Part of a small language model's weights: LayerNorm before each block.
MLP neurons of a small language model. Each row is named by its layer, matrix (gate and up: input weights; down: output weights) and neuron, and shows model dimensions 0-159. Each number is 128 + 32 x the weight over its row's rms, rounded and kept within 0 to 255. Numbers have three digits each. A neuron's up and down rows have the sign that makes its largest values positive.
After each neuron's rows, "fires on" lists the tokens most often at its 100 highest values on Wikipedia text that the model never trained on. A number after a token or word is its count.

L12.gate347:138085125085038130136124103074213142114158163096135122168129128085100118117107117103098159115060145089114092051168127111162132132107136056155065169143137101190137075131142165068123134164165141138065106133130143125122137154071117094124150123171110187070138129133166078120132193095148155129112169104121106140138110128122141171108130071124170166168162130134147141137134156220095110111101130125147124106163157133128128155156165119119160185097109114153101183109134062184083115108139119
L12.up347:093091127128147146094129151129133111106163171090114107091119105085132150157196158095131128109144142164136109110111138148124102129142127118173103142133090134116177130131090128151109128170090149106069172098104163110143082106141151161130086157119175099087094151084177155112164240079125191111080073098119115104211163062128150092129119161098114113151144130228090120096147180165129106149165089128138152151128157136149147130108120102149109106089110121168095111128172129236159180103095155
L12.down347:104175182099136156092125098140077180117082125177114106085113124128157155140145112146147146116180141157147105124137133082128152093135160097163077075146142147092088146085172163073150116080103112154104146137126146120132104092191106138092201195121163123127127139194100084138138096183108099120093147093145151086146069155119169131126107102124023156170164175101113154127161102196141139110110132109113092110094110077188141181123154128142132128140185185128140097082137084160162111117083170
fires on: "el" 25, "or" 11, "u" 9, "ist" 8, "l" 5, "ir" 5

L8.gate145:122155128143178078123112097146149109128146141144101148125120140086127118162194123145104146151143067095080091164155190148188120126150164050130103158163158107152124122111133132152109182106107094166133131108168106152070158151100091115162132121081150149200140128095161101127107118151091079064083131130239102053126082105099083105156125139104085132124124138163125118131020128127117126148129117112161094143118130101165127146172103161120137133122169100059113146163173115078106203142148146
L8.up145:180127107149112108154084116197150158133123092187118183159064101103092122103186125141047147111169154126081117102124122163072116128106073125131130171100161106151074170106103092180153149158129154093131132084142120132155204123097127129130089154074140104119162177126156125182084139100153131153150119169153155088122104159172132127091105133150101138125163165129077161075079094182175068147147147083103164168133112143099101145134099155156149147060134151102133156138119097091154127182053165
L8.down145:126111146135099167109130099134121167164075177148188164118131140180136089138091096138100153082091097113149128131100067141130100074138131112105116135123160152125140141115189168214150131091153147176173108065117128136144086174195097156121176118128101082075090094112079082101118114125139114124154148109103173150135079192122107157079158153139114133144130079079186114081114151131164112098073151157130133098163109165099048184157162124089140127094161148135148132124037162099166147116154151
fires on: ")" 24, "L" 20, "J" 5, "0" 5, "O" 4, "." 4

L4.gate355:071206151124107178145135130121125133083138083120141134175130152102153125166086119149116148112161121092104093209147105159199157157074103097093068109058108133058144097127072151149112154133154093146116123130134146184135114155158065106148093108104110123163138158136155135156155080079156144136115147155196075114041151122109123193131128107109124105148135133112166162182071152170164192134176103123077125109156137165114077081123096137147090097124128075116160168166108134116128158145136110
L4.up355:127074093151122119148138105147122098114106074147149100106173108138147109125101137111156136089186136137090177128109090170147124131163128156143150108129177067038093180115119147133151183086129152144154114121180181173106146150168098141132091152192122079170136166136043110153129165182108176077115152142147123138045077106093138074148143152142135176105137144134117137157070113113143126095169097113089140130148139119063081083115096079139092141097120143124168097138160126199137126057173113
L4.down355:192103089143173104104118151183126137188135108167065109167134151168109159137124140106136126124180184076149128144171106133127097118156113153138115117145130118164184128103101130087137141102197108144152144124110153108102097096125105115076165125115167156045093139173073075089122105143134116090110083179070096201135072120116129159134136111138150155135110115163177117095090115173138060134101187154134106140151088186100040088142170174147127096173145152111097100132166147062126105102133124
fires on: " \"" 52, "\"" 34, "ver" 5

L4.gate288:052188124190163187136099117082200108155128098100107178164180131170137076140146096091117146138110204160155187136154077094155177106183130128173141133125125081161112130143085124057134086124116130076142150089117135075125136140156138102148161147151160147187134128112136147105100146071107107141080127105152158074068179096175128141116119109122116131145118142129152158124140100158130185119137062111178147140130134126176101119107131137204130136136099177158114121100088141078085093154080093
L4.up288:200126154153087126160119130102075119112145110131087118138134115132135130071143153144073142118080140111119120158113088065154068115147147106113091123125137132116104117088122077095182149163108110066131076150099100185130173102154175062099099123146132115113087131121153092153159151118097146148133102129076153142072050171140050128142125206142144079096137154095104106107156207154137147128177126169133124158142151180128141186142166174187095146105124153183148131130114116100148190121152054
L4.down288:134107116075137103147189102151125117126109098166137131090132173158162171074081105148108143141111133092104174050100153101165171163175167136128120172096096124131081181085106197112154127094154114129158155147123138098175131168120128111150140097087091100140142150111217143150083065163160086125113078095151072118112169112148150187136168124134075125139206147087149118085173147110137073134120164137157103115091138108129106105060074094114163154159164100119134132167134101108197109108141167
fires on: ":" 22, "se" 21, "ec" 17, "p" 8, "o" 6, "ch" 5

L2.gate245:125136187139168098160093138129110093217138116115117176131135165123132112134072111089147112130125129103091138092136089198173146135108043097064120123179104116171078142127122135088125148068140172181115122135134114116087132126108132159178084123144163132076080092129214108083133091169087125130090120108177171151097078136135091144158113143124085133138135128097147144030139127086117126140121208149142133147097130123141166110152198153081173168136175106064124172144143141111112154121135125
L2.up245:122065141122117066155051126152198156066109097140095100100140111059150123098126150118133077150128100127117130069104117154132057139111054132114102144145147126112112134163131168162131171123162106146122119117121098152138180112131136127139072131068168147138146102200148125113129135087122116106161143109158139153154122182112032137141146153140136147165165160091171155092091115116128165137190172124188116206125081160127128126155120146140150133072199136138050091141114147132075179111165116
L2.down245:125181093155112093119122075125105132113046098161187190147118163232128121120081083100059141087106163170114172097131161118176176122123146126093129161149159134143109046112101167126155181154204074115189142107140117127126092229128129173128145109117094118143124186119101115100088177134157154121081131129126151107127134104152097136139083131124110111095114104136117089126141166137056147110126161121127105084192095129108162099142143142123128140108133091146133093098111170131135057123143133
fires on: " |" 34, "\"" 29, ")" 11, "==" 8, "." 6, "===" 4

L9.gate400:077156143153122155164052117139095081128137073119126147106144149138149105138159139110123145150084175139125119144132121079122130161165185128071117169099168091152105162123113113077132086119110059117130119103120127100116147143139135111072137129099109096134124196104141102094164101054098231104164151147124122174138135109039125115119088132111115155114099167172166110148126098085167219086098135134164148173163112120156158156144144152113135101110138180135135092135135108019173061134121133
L9.up400:091125131123119102135178103073129136118132154113126116136091098154138138166134161083155115104129091127134155168130137161154093156122112103107106139100166197091181093125154094035152106145151121176089083147128109156185129163192154110105108140164121070154120119096129095130110142111130137157077143176137081090087119110060145178174099093076117133153159116083085059155114102144114139121156067095100130196155117144193137164117181091117147162114192188181124140143094195104089111166099118
L9.down400:101157137126179117116098133119151101193123179113097189211192123128120162088131164073124161154098123091069073106136133108130226143070124099110048135141104116107157080143123071159157118152163100150167125131099093154175127160105199140091113106105120137194187097142155112161114084138139103199119095147146091148058107132140131057095095128153141139129169111083110099104112151156132130159118125190148135131133150128160145099129139149117118122167184122095101113123132088078155149133100102
fires on: "0" 59, "im" 15, "m" 6, "ov" 5, "ak" 5, "p" 5

L10.gate146:154077052152092124104141176129127100094192176171144175105147079136187181151175209091161145115132136121096095117146147156120128079114173141128097135053142147157215146116097129073133123135095113150152147124112110153091157159075117088133129127091156161093038156139155123102160103087131095125170123152155113130158134086125140161089109152149100088146155130124194079158157099090073110156163103160128137134159128132088122132091107077134155145163095108117145171175150154143075096074128105
L10.up146:157163141125111148136129128169082169109079142070127138028130159087107188146059133106167153121198182117146081120083151166105126093070179106153172103149132148156137114199084086086062117079163123149134112123101089136073153107163154123136152121123124158083076111151147104104085175141127116141152118161181080125140153149110131115147095139135146133172157138135070150070094094125113156147158159124071136146186124103181086155079183100147114095142130136127144134088175154118177150116141135
L10.down146:107155071132185168140187152168192140119095149072099089185114117112159174127152080105098125110153113110168112144179136153187097133057198080176094103150094197132120165129110145145164132119166163124112184123105059118113164124076110157072142120109103123128091150153105130121150099134128164138197131138052140103115115106130135103232113143110155129104169126149074074121120102164167121102055138146154066134118166119107138127130156158118076151112149122146131101150104108124116082121122108
fires on: "ig" 29, "g" 23, "og" 14, "oc" 10, "h" 6, "ou" 5

L9.gate83:076142050110171070131117117132129160084185133098136078127161117089060172113125103112158114116125104100110105149128202186110109106122125088166107122061050103093187151150134079150153152114110137100140125080094104138127157140102121140187096084105106104127127120147163121132128118120129105127090133191180090133114128133125128191133182121051145135081134103142125124150122122145179174142158115152139107132115099143039091186148104093128181126164151166197162101186117168095127153083118153
L9.up83:142104134128138069154134145108214141090174089122113055070130115173120089158142099140115167114153106136133135142061123138159123138150073098112137053104099157089126114151121144151137140083150136105105142205172135210204100175098110139123128118111107114164096120165110114090127131209164148139128102128140150178156095161139173127186130089088146096161125174107098103134094146188157085169116104087136080139112069111151088123095103140123114185095138199118102138150128166131123110120166070
L9.down83:163132138114130141091131134133123126124143168181091126137102118125156100115090066116131116139126107129163092150173076117152115133192140146115140106098122116133099125130067115066136063160179143131141116160094174116094128156160093120189131121133097192117167177149138105122141143053131116131178088133102128089218158064133114064147123123189112147107125132180179180190095146067209104141171155137122120098108107111184129063170177102063151111115117106143140162099075117140131095160122097
fires on: "e" 20, "el" 18, "i" 11, "o" 9, "it" 6, "l" 6

L12.gate64:077091164129116079183136119118177085089138111101167116154175147080126156130096145144165101119133162118196145129144146126085103090137071085127144192162128158173177097138103074186089096105126111127113139136086186146169133099123079153148102161157151153140147119121174067189148157138119107138092093160128080165154118065072119166059114099114192125128166137118119177119112114153157121089129126131171090041103093124091147131115136124179152160119154095092098185129171116101068120104103117
L12.up64:136087131182131124094126202139107132125153140134131118129146183117146141127108132117148089121135117164133071134079126166189148165158095120160096162101069154112168085083065071121096130103044124125106127106156160162153151145048146114100146111150097089131182119093193149140097137116080210101094167101123193219156141066094104103133112117155112107160096136117069113121096097096167119165140185140113111124172098107153136101105155136087139111140111150103094164129164174106111132106168077
L12.down64:110106090145118136123096101171130089125169176099108172134117112138124161128137123141119207181138086099135133121148149066081136121162109100121118171075166113092130051189120169141155120101076128148147090087172176130135039139165051106141108135148179180146149132113117136143159086077135141114143107040160163146085097124143111174128116154154059136124140118159142099144113137161116202166174150130086097114112153104142129113149176134085090140153139110136127073143069115114104172207140113
fires on: "l" 50, "re" 22, "el" 7, " L" 5, "os" 5

L8.gate50:136090148173133113142178114117139161080163138115115090074158131103099103123111110197181112087177126118147131139132113126085153122170119151126088128114191134130141183139126176034121129177106080124074085139142074085125174117050140120117154140083133155169052128129135148138097128081145119132171142144158130094168149146190094099113140132061080109128190074099156164117137108131108162148124187183089148182169088167148109121124127099092126176114131079171096118106105163123139167103117075
L8.up50:137158094146094135110121105148130128087133112070093189163241109178079091104141153173174149135140155076097120167130139118199120096139133097118081164167079077132141093185122134099107063142141071159131051110111138089113109127082166145108195168129160198132121151172126125127143107185087099166124152170159161116173101172105087129133080141124130135115188144117137101127079077127138124168163092141095122132110100101132134088124093116136087124090123133163170135122092182104100145137094144
L8.down50:104142096150130140125107187157173088129054161120137103105073134080173110158106049093110088162175134099106100097165114190102087098153066157122170134118113126120095147103119176150115122110088145089093149178137143191130166109134117196148132173066142136110101175079094128109121103119068123104163109123129167166086165101163169154124190162166140060121174141180135110103159127149126143115075106156134097081138102125172126127081181150173138118090122151115117161144135131130141160118106041
fires on: "g" 56, "ig" 19, "d" 9, "w" 4, "og" 4

L7.gate161:137127103146091170126187132199081160109162167175071171127150137102134104110154200152150147098120094118138075164141159188135120141147139159155143114094130091137132101091054084124145121148159165083149158102090131089143111097175149108151127140163099069130146148129135161121160147078068114094089128071142127092109119176145162067126112130131106049133169152124143086135141107128106198135118095110115162075148069186132163115158107162117090109140131075122108146163133171111168072108204173
L7.up161:139105140131177145144110142083153123144158149173100145118138119106157128126133151093138090150094205151121080074161164116096150100137080145113111146100105142179104153176114119141120097118108201169105124126195200120124181127159150114128065140114067120105061139141129131207123083132108198107134135141116148139159187162123119086146082099132143092119131142046075122131097085128128116112152088158153093117118113118175098117078111136167118145150110059051138127130169217140127181117175107
L7.down161:103127196147145170117109170168132100137127131145134081120089174129049122140203090104106133070168138078128171088114086132163171120124138126151092148089066146113136150121135161146126142074060130186092109170123167144142120090099140152131117192124095163155106131176093128109109126161141139141152121088149185132119117084098134161140120181056082063084073138136130176119163156174139109046182125124061151119146114108161128080134117144134166138137149142085175124151068131134153135090173138
fires on: "c" 16, "f" 12, "p" 11, "ent" 9, "et" 7, "r" 7

L5.gate108:097080079126126116139179143146145130113146140120138123138134177179191110134099106159122128089131086134171151121140036154124173135108084120073100159136134137165119113125100120135138124120120112173155129096101127141128118112154158093134136097137156179115081092157161166131172099060138140136100167143173064138155087151117181161120127132099145081134078133133195108095039102155113165195200121110122161138113118099122165024128115108125152141157120149104126129042135136141075160186075072
L5.up108:099076099108093136086138110172199134142157113169135134110091095142137078110157204152145101107165125109125178127126121122092127117145086161144113101065111106114089117086109099128097166104146129125077126122153087158160145198140106119093100093108107112131135152161149097178184113105172156143113076050228145141067177131124116093166206181128174093096126085122138144126078173181152132125168158138119112107134143194127113090128085123161135096103087141152089096134158168164131174124093135
L5.down108:103134096184135119118143172154120096163171132136152106064068147135122170149136153141150180117096088155122162130120099108150167160120141119119030069125146078133133118104128129110111093132133104142153119074156119118130165101097136122131134230072068063088139144072108101088146115126111148090151203162151185120123094177090141148097125149134110096141123111093147148128154115119139193138136138146078083112103137095098173105160164124127140159158123143199156103087156161123222064096113153
fires on: "'" 25, "h" 15, "\"" 12, "," 9, " \"" 8, " th" 7

L12.gate148:132165172106122144086138120142158083103144149138160101139090097116116179128145133090166162165150113176079049070141109097199131074136114129076105128099159146132116114190155082044090107173223055137120198125133144086157156156124118096080130155109136168169122124103189152109112127130145079148112183136104146154109102104123134169146142161171108170123145157123108115054105169184189127127097095162163120127108099117159144136066127108104120134150143150113069150161140143135107116096095129
L12.up148:198123134190124083149135135118157116151091087163033144159156121141093133172141150124107109139130090177137136151112049079123143107126170153123137099135159165072126127123146082107163146071149168195195168137165093097087131194078143151166092090130162167136149084160088157117081124117104172165121102175108091141135156160114154175105118188179141149092091082111090067094123133158108099083091125120177102077159101137107142144137115112096097098157107154096158154081112172117125125136127147
L12.down148:123096143170060079178173164098152106072115153090144196130139152139149076137145170169123154108122068119059166135145158074122166074115092108136168125170146037089127115082141143156100085141143113056141124158149122132169126102137145125076111065122114159134133164175126135166083169123125139090059116134192135138126138134147155140137121095121129132120120147164139087148150110127120149090145202107096131137121075185142178151102117164096084115134107104160123118125164115105197140066188091
fires on: "i" 29, "ct" 13, "id" 12, "oc" 6, "u" 6, "at" 5

L10.gate422:147105131161108165144124124163149155097114135080055111175109067138142175130083171136092126107111096091086117141113097071106127121192135087144095069061068178097129139177133081105150104171061156110128158196111109112124134168116112116083175075131177109145128086076159165111149173110133080098136134166193107112146119169136091129160191113140023108143131135200131106128091134137132119187164140164122123133149145109140099137156149085180098094140165115132146120132147109149109172117104136
L10.up422:195119152168105148083148128115142133165158141135112163137093024149156112151102158101169151137137143103121188084140134149106072107151168127155199077139171098086109097106151123147146106155107127167143169148143171091072063167168073074120112109179142142169132086078206132136127096196144099134149159113117124132152134142144132148165081139118110129091133082075103168120138119194085165099124105107124105090079123116068164156080171096069127067145106163119144127142148147106150145144106136
L10.down422:078139184081086082106149139113083092114135113121097167166127140186148172145145133136089125098158107176098124118125158163172110121100148101066191148150092165140165158134091131140102137085156164111135171135128123131156160060151096111020164164163141152091123135176109148123096162136084103112097147154110189134106109124116156158111101092114129101177115127134085107109047119127132155100140136143099203112155163124108143128163079107117097161122103106158151041163132127176044192124134148
fires on: "ed" 43, "ing" 15, "u" 6, "ast" 5, "ent" 5

L2.gate243:119160136095096089146089068096054104132113114109122146142195126114122154147131144156094219164135162098098130125202047150110101156130088093159168150083188154131108144157077151097161140117150092144107144150101104112096116156171142107125066136139152097160141077090116183158104170154124185167108171119105118094105148127135110150064162108087120155105057175142153100123139183126122149121127132124196132121160112136151132095135136137105152137175167112064103121158170165059094092089092114
L2.up243:146165143159151116119078075115117166098140155145095165151169146195159179101151147164098157134133145131096080186151120145159132130136083099115103081084141155095107088095091083119170120146139052144106118149107166119114127127183154171124124101159211160103137154152112126117127111148067131150167165144154092120120165155075100163094077156101070136075083187134095099108151161121113107124169088061131144102151167104098167147094138090131129084118151079167182033151130139099135135169119169
L2.down243:104143126112119156149118112128110179132171120106031110155111079157139165124186143075113135143166114113091114083095107124180115109165123137109121190150168121110088088137129124101104154079120187119118098150132115173179122162190124125133147087124094103209078125185156098099148071149139128110108122120138198175164140157161137149150097106057179155116110149098072122112080088137121114083108105130126154112077098153105098130138190161136183072055180125125149100124133147107144140174197132
fires on: "ed" 62, "ld" 27, "m" 9

L7.gate411:126138121169121075096109153091153102143172134135153197137175082080120068143082120076146177125146141196140105071092180088115082159125105123113144124163103084098108095175126176073101183165083169140086149095059139106123133093120173149151136144117140137137097183167205131114150127135114068074156131142154103132119139100091121153104144144109143096180143090157091125089145107129139121145108135070131110203168137137110131208032088162141170133099165139117134148135124145152142155121126119
L7.up411:160119106133148095095111146093103062112176157113132144101142103120153137152132120107143167132083155194073149128080120121088054185118136110167169180149118152106078103143072134144153202138135138192109124090090201098142179110138144161120088105144120131093163132124160144155220103122103112174122112095158059131076132178127110116119125127129120136149177128071043137095145183144165167096091114156130140204159120130088137114199194136126116151116113102152149115125177118131122148127109142
L7.down411:098117082141111110122163148077145177183151150158128169132111163148135112082148099084140117159130128092138157105114095086207144156105084144119094149102085095120121145126127076152088147106184133068154206160122107112130157212150060127114119139178111101123165097158110172155136142088151228119192142127062152162101162106149131126098116108164081125150088143142135113159113112105112163107098118094143157120123138186087075108099097196098129202101125125119114077084149116122155086124128091
fires on: "i" 24, "a" 23, "d" 10, "it" 6, "l" 6, "j" 6

L5.gate320:099206114093121129100143068120170124074113090111148143133126121135153142106132163127120100177127118071099124163162114140123059163193183101095124088108078103217129098175098162133138097094124121146088133145121123110114189116108156134101098083124136119014098149118115113126151180143101098139168101164090109196171125092142149151094085107088110159111121072159116154130143153110130134156156153102146150080112201151135149139128163071124132161071135157161166086120190164173152141131157155
L5.up320:108144178135180145112161075140100146149154128113185139149181166112171152164101118164174156137149109138081116115108206120111128118107122187134113109116132148102131177134120148152153081113166145146123197172099116136064090073190173126149139155108122178133172174148099092102154155132159110100102111123130072087159061075065088162089117118124153141113143108142096134109139120118132105066143105139107162207139123187105075109153119098142096157154085106114131066123103121135092065209117172
L5.down320:189097100120117151077125164108150155118144136141155148168133110123138068200119177098147176162147099114156096178058160131063168161072163072117120145129134146110071156090118131191091171167151146141117147134059155095115139191117159131101103160190162143107100115186123076114113088121121162158111125147120086128069108118170117044140091107109141111089086163073127116121138106090128112113149140118177069149111081102133137155167163126145140106095122195095159103149125175187124142130111140
fires on: "b" 13, "y" 13, "d" 12, "and" 11, "ter" 10

L11.gate63:085126195098086176121146129154123143106119162105162167148153123121108090090212111157129119162085135187143098199114086098129111115127155184123092094112139138086147137091109171133166065162112075115099078157137116115210111112109086133133142121073164133164188128208080157084088141144078070147116067149093111147087150144158126148142129179116160142111100108127073118094145087146107081104118164106149087137167121121117097156077083120149083176098117132153135153110182130119072123154137146
L11.up63:086092148121137125138092106079187133126196084104170091136127035132052122107174091118126120089157153146088146090093200139149116092106107099097128098140137150122202131111152116129157131162114101127132167158105095178149101096174170126171125108122116074172115126135135158154159119162053099162117073162165126131104097124135078097147124143133195135144125112103156147082160117156193138116166125207154171139121093139064128121089126160120154166113137137116050110111121088082152177103144106
L11.down63:196158150127136175116148180164134106145086111152116197164107109112142130124137111123097130146142164128194157135149164107163137107145127124071091074092157196114130109099114133142158129152132127115150110090139101091146165143112214118100142054089107097168159116135142123120125111172145151160143094143150066096094172159136179153163153123086145120127149047114156125093106085135154084191080151043092137088159143090137095133148154077105122128103091106165087126113133126104108021155125173
fires on: ":" 16, "il" 15, "b" 11, "ec" 8, "e" 7, " a" 5

L7.gate162:157161176087117166099120117100171161090120136099103128114163136183199136156122103132176167123085138205110114084148134106128163051137098136116109135100111104128083140204049124092119147190165114138127126105131067110113173096063137178111131044114162135062137105126106133147141168117125107176093176094142093158103142111133157162091088148136136099161140102100184176081127120156127138201119111128088138145142126142072140145066095115128153133095118159099153118116180149188130084146125152
L7.up162:128157167136100099101154132156153117156147125106101192124204175151196114141134133108122086142154120111122153159078167147131146120152166129143121070109126112141074127174128144068135141150186104124096154089162114180145096083145144018145162139138127165110131161132107101132146125123120092113110153152137141145106086098123168065157088167156118080221166115109103119150216096158133132131106108173122149132047080110141062153119152164064085124082129149095111095102153116130168125083101124
L7.down162:074135097097139208107054132094114154185141125119113122179088145132083180129113108091161088182191124145145106080138104161116137144133116107078150089107145097115073140070129119115109151159114123167209123140085116114097122150115199114106159118123201152130146091162137158064119100135078193173099160129108146170184134144164116105081156125110117113075169179107132157129121143118101116140085148072128072152099143116113140100145093116154141120142133114091207133134163116149124093216133119
fires on: "ud" 20, "e" 14, "=" 14, "and" 10, "d" 9

L9.gate164:092092157108125107125097114156189132072144142150132050142205097130098170108113133123112117098156095071122136148181159139148116180109161141106084099147134186126127152156095101118138125166118133104190153111144157166110102139181144124146183098176150156095182107122096123098132108148106101130142083113176144113109157208142112166106125080156173119178125098107137128139091144146127125112099082098077123130191164165110105127150094162126073159107067186149095099212090144139123128027137098
L9.up164:142079112175107190074106114143176169108181145108122129160117091078228139122144075147082135112119062119156162176132103112109100147129134110104102137101116140070165121101090119073115165076085161107128091088146048113125080122101115131181078171166159147118151125145138087125126150128086137132129129147075142137192149160190136153151167083079134099143144151088176141132081113132107115167089139148125132102149132097139160144115148122150117147172228102124116137110093145187142057129148154
L9.down164:108158111099144197145120079135086131110146148094121096174124130104145158141106154071100170099171045158107087146151151056093140159162151144123081137154175074163144173104108148153139167129129131143147097135087158119157139149105109159088157143052139182099155069119098124107146144176114042065108119183116100151146140175142097114176082077137118074080168133150137134126111143151162090124152131153120115192138136120132192159136144095114065113055152114157072175148125136148159134122097128
fires on: "or" 24, "on" 14, "ur" 13, " A" 8, "u" 7

L4.gate130:114110110089136177089078073150118079102119152142145110137093101132128112108069083075083117139104057081150115127169158090145169178177089087172111150114077129145144151093133077176100173207166125145095150113214120146117125125136168147141067161135145143147132170108162100087140095108102159122123132176188143140169098165135095130111170100150068000136139153102127140090099091162135098158125153177082146149139120140149109110172139132122142112104125093152102134138148147096121166148105148
L4.up130:156144116137151071084112138142138113140158140075096207146081108158072159132169094107147144122119116073111108136159091121152103147173130127175129140129168110144116151061152170213109103123043157156137087048203126148128146078152119131135106118116135160130175127119095093099166120119159183172158105125169123138072087141117154116111132129085081109155131081162072227090111123167153126154131168081159133080147111080163151109174097137141076135100149124152092125156144125145158124103156154
L4.down130:105093126132126139152143156139164106154133087119131152092184175154131031123112141143131122162145149115116095087178173110144087081121172098117087071111159164121162082119107109112134145138155159086119117105196100131167120126074134098146075138119079143178180060115128123121140134166129099076115106173147081130145042138150092113200133150161076142086124109130129152057194109162127119084154159101113158093119176087151153175147147151137148132115102141138085137182205140189098104156105123
fires on: "ers" 36, "ion" 22, "ed" 12, ")" 8, "\"" 8, "." 5

L9.gate252:128060153194121092134108051121136187121136144142145126187154132150107169098136082117162092193080112132125138170100152070153076163098099121152118096147144143182147159088069173121164103201136157151129166080143103129159150121148112121207087093098104161140151120153137139158151077137087059163192135089104107156175087115158069117099139146116102127088105143179145140124124189118116127117137137123126115096159180109086127121108067126142087118105135176126131083081120101201135108101136131
L9.up252:141128138090160153109165138130149135130135071116124159083109077181110123120126108108132111121116101090144129107140180139130119145168162095173128159107039093127063130112068157143154096110184133180096149131160061132125097173126115156119115160186178171124177057144157063164089120083118107139172135129112175113136137148126095114121140106070148131127158151150136099159125160093098186186145064171180087094057148137150105156153098085156123119165129096145167118120130159142173070060157177
L9.down252:138163121078142130140115187116087134161165109101100122120126149157101101141142082082122123197131177159133124136130144120150107116083160181089059109099118082190135156125132117121091151110142074150073192131148141082161108093149109117075096103101122079123149118107069186169100116126192131195140112150100048191162151141159099106122132180083088119129117075154063148143141151116175137153163122107131164138165159077099125118118146123161103132155103078074069101181182149116157121141158162
fires on: "ar" 19, "or" 17, "er" 9, "it" 7, "on" 7, "qu" 6

L2.gate165:145089104114097140147147122113126116210095118126127118175135127094130142176106105154174053152184079166108120095114150085116197119108157154138175173130084084169117072141147116139109158157104146150149090128151121150171133162099096143117058172159121175121152115105172103121106146177109141145190145124104134117095114137125192120187164164139159102205084117150112147074139126148218125093047107113125137160081130096097116110134129147146127052078123133130117111073180142107090113121093166
L2.up165:103051152172162129112120059111069215136106106138149129167165098117106169136161155052142079186120129132170099126171146115077119175135107119093149134125171156134112146139129163111076169186120082117178152167045149195129116093168151079178132123122132151155113107080111071129145104134089107099200162130156093062104093131129116136147166127118121143143100102101129171162175137110122090131109107027119106129111105080168106133139155127147099122128103147175118153119154143118120144100109147
L2.down165:150160086125094156075130094217121065106148175145166109152147159144117133133118084171168137130120137142082107105185081104176189120118197120098079097062145121136146173090114130168184133110088093122046129136218123111111169128156161145131129123162116122139144130144136114043147157163106116150145119096115115143172157149111085110129075113145177105111108059117124069112138115105137168114175128129148101066152111144128107070107124175151146168124121204117127102162129124122138063113125140
fires on: "c" 25, "g" 12, "al" 9, "o" 6, "a" 6

L8.gate192:130112045081141101173099072120109101107127127126145138068080158178134164100145077141135109108107088145144125140203087170105111118102148088144196053097117158154105080106092132140122073112103145090132111131131148130152157121088122153157029146157120142081154095130161168120139129096092133141126177113137102118131115095161120116095140111160087126111143186130162177112177129162114093118169128144134185149136113156112146167096098064177166157152170086144157189132145070078201115159157133
L8.up192:129052048138120180123140074113117146088170121176100101148123097155116121176119120109152104118144123123103068161155092074147127177128060112142143181085149169128152090082099108137136125065088129151097100119135139134062142158040139165175116141194144112111095117124160097145133148130131150118103122044088156161140138153132152101107105135102173107130143147156104138099131099083098154213192144117090109074146117142197152132153149084095104100135149191152114144143136203147125131135151103
L8.down192:114145137211114142156133140133111122168101143128104145072148152183133095132103151169053114152175124148169100121163146163098129176069169136125133134095104182155100092088145103175094108137095169111130148111148063152108183161175111125093126140094078138174083162145149099103145104080078130167145172131069146095107075125172072140123118106221161169118129094146140167096071130155091147120125164079156124117081117177057147157095113175079122149104118102086108109134153138161161108121160146
fires on: "l" 28, "es" 16, "re" 8, "on" 6, "i" 6, "er" 4

L7.gate285:130150170131134091068116110134168062090138169178152117145075140115103096124072133199177110154156159079085089096062144061168131117077146115130138179129162114101138107184174173132158107121130158114102118129162132174112140087137136096115091107115112129137114091130102114120097122121105067170127147147143088135119120111130146085109133106161154111175154160129080130143149134201158060086074135227132106123132183125181100144134140110081108173152123158133136124112111186127201162169107073
L7.up285:115160083152051133137152118133081139100129152159142179161076196091098149160135078137133119114115096135120139145092068124188139136106165116123111113109163111129134102145123154124095099161120147120126126093102157124083111182144160164142103056139122074139053140190137155153125164139124113166149130102183117125174113123103109076077135171126138175124091156127128117112198118185146092112173140237156142151101109150117154143087083072111097072107093116127170197165077113110136113144069157
L7.down285:108073100128138098117153153136208076078156052168171169153149134145050163143198106174159145095096092135141130136097094139098117050099159120140160142173166112129154171134117091150087168135117150151150089183081108113115197118061128126078138140130106214171161092098101135114124103119100130072122172135101106183061149141160109117107172145116143101120135109129095100141161114174154089111144127100099117125164153145149148103073165118135144161120110129105155094107123180118171180114108109
fires on: "id" 30, "ct" 15, "m" 10, "A" 9, "g" 8, "P" 6

L2.gate193:099127054170110174109120127126088095175122120123094158171189126132098134130118131139191118179123086212162124098164136104077111149159118150128188132142125152073102084122128118141137162077105168137130148126126127127127089126157119070156069172116129112059127093103151128119170108094126081110177164091159171139110098147130127099147081197088109110143102114144086095145140107152126197138086055070103137132181128041110109122104125168118090083101151187142155114143154161138192127120148166
L2.up193:070128153108098134098127123125069097126125133195151125164187132133150182211072149122169143166135063088164143125164144096097108121150131126192168161132157164134148185084107115174137161087100109173073169109174181111099117113138117076123056134113146091102143106112100132137177121085121132129146136077081121121093163165122138101198103191155090100196113105092122108096093112189138161096080093094104121163189156080140135113134127105095095079121119161127142178141110116131107121151129140
L2.down193:094095098109148083121124133124145105140153110128132188145125122176118119110074102104124178174070091203093124148110147085128121118114181100089074084100175173122121141163127134099113123115126138143067136109128113091095190172130153130153144083141085148162168135101138162113106183165064140124190178087118110042098129106119113143142103143157138019078153137179162138179138142182138140094161118132095144128149123151156102170142116129206107171163158112134078114111091091114127122190136154
fires on: "c" 20, "t" 17, "d" 12, "p" 12, "a" 7, "s" 6